Part of a small language model's weights: vocabulary 3139.
MLP neurons of a small language model. Each row is named by its layer, matrix (up: input weights) and neuron, and shows model dimensions 128-191. Each number is 50 + 12 x the weight over its row's rms, rounded and kept within 0 to 99.
After each neuron's rows, "fires in" lists the words (lower case) most often at its 100 highest values on Wikipedia text that the model never trained on.

L2.up1222:51 56 17 56 50 62 48 67 31 41 59 61 50 48 46 51 53 45 51 46 51 45 28 46 61 36 29 38 38 48 49 59 55 59 71 62 41 47 32 49 74 47 43 54 55 45 40 35 62 58 33 28 41 51 42 63 36 57 56 74 65 53 47 53
fires in: "their", "up", "through", "by", "throughout"

L2.up1408:39 23 47 33 31 53 56 31 62 32 31 61 45 50 43 35 33 58 45 47 40 61 32 63 48 73 48 48 43 48 57 45 17 78 80 34 59 43 40 44 58 53 40 47 65 71 43 59 62 34 63 46 41 72 74 47 44 46 53 48 46 49 51 23
fires in: "national", "international", "local", "similar", "particular"

L2.up1258:43 45 32 58 50 49 62 39 35 44 51 44 63 54 44 63 51 60 42 48 44 46 37 61 39 32 56 49 47 32 31 45 43 65 64 49 52 41 65 56 33 36 31 32 35 62 53 25 68 47 38 45 48 24 44 51 33 56 45 48 51 53 53 85
fires in: "up", "cold", "sales", "upon", "each"

L2.up590:42 47 61 60 55 35 38 40 32 69 56 43 50 46 29 62 41 45 47 55 59 41 46 50 72 37 48 66 47 39 59 40 34 61 50 80 60 45 69 40 39 30 65 52 48 63 50 61 37 66 32 32 45 70 45 47 51 44 36 49 67 37 63 50
fires in: "through", "began", "throughout", "side", "started"

L2.up732:49 56 41 69 47 56 75 36 49 60 34 58 45 63 18 36 64 54 52 57 56 61 55 26 42 43 62 61 52 65 42 61 58 62 63 58 63 55 18 57 21 53 64 44 57 47 58 53 38 62 53 40 31 62 29 33 69 60 44 51 28 41 52 57
fires in: "would", "will", "did", "can", "do", "does"

L7.up896:38 30 67 65 44 41 72 30 68 70 54 42 50 58 35 54 72 56 51 64 56 58 46 52 59 65 25 60 30 48 65 50 48 26 66 51 55 51 23 48 64 62 49 58 41 48 47 45 46 41 50 34 35 36 63 48 47 63 65 38 51 47 61 29
fires in: "died", "result", "born", "of", "date", "due"

L2.up728:56 52 37 57 47 65 71 65 66 19 58 61 42 65 54 29 62 63 47 54 42 30 32 45 50 40 46 57 40 33 47 66 45 37 54 42 61 51 65 48 60 61 44 41 56 33 57 44 43 44 36 72 31 66 56 42 56 66 45 49 57 45 42 40
fires in: "american", "us", "canadian", "british", "french", "australian"

L2.up797:49 39 47 51 62 42 31 22 37 36 44 55 45 60 52 32 59 42 39 51 41 37 52 69 66 49 45 42 74 85 30 63 59 32 41 50 63 54 31 53 49 71 30 51 58 54 56 37 57 62 63 43 69 43 41 39 39 45 37 49 42 57 39 66
fires in: "within", "district", "division", "league", "department", "city"

L2.up1076:50 55 46 31 55 65 50 56 52 42 50 54 45 33 51 58 54 51 67 34 43 55 69 32 56 54 71 32 43 38 43 39 50 72 42 43 48 68 68 63 42 56 69 49 73 50 47 48 72 66 60 62 55 45 49 42 34 56 47 63 39 58 38 68
fires in: "as", "loss", "best", "former"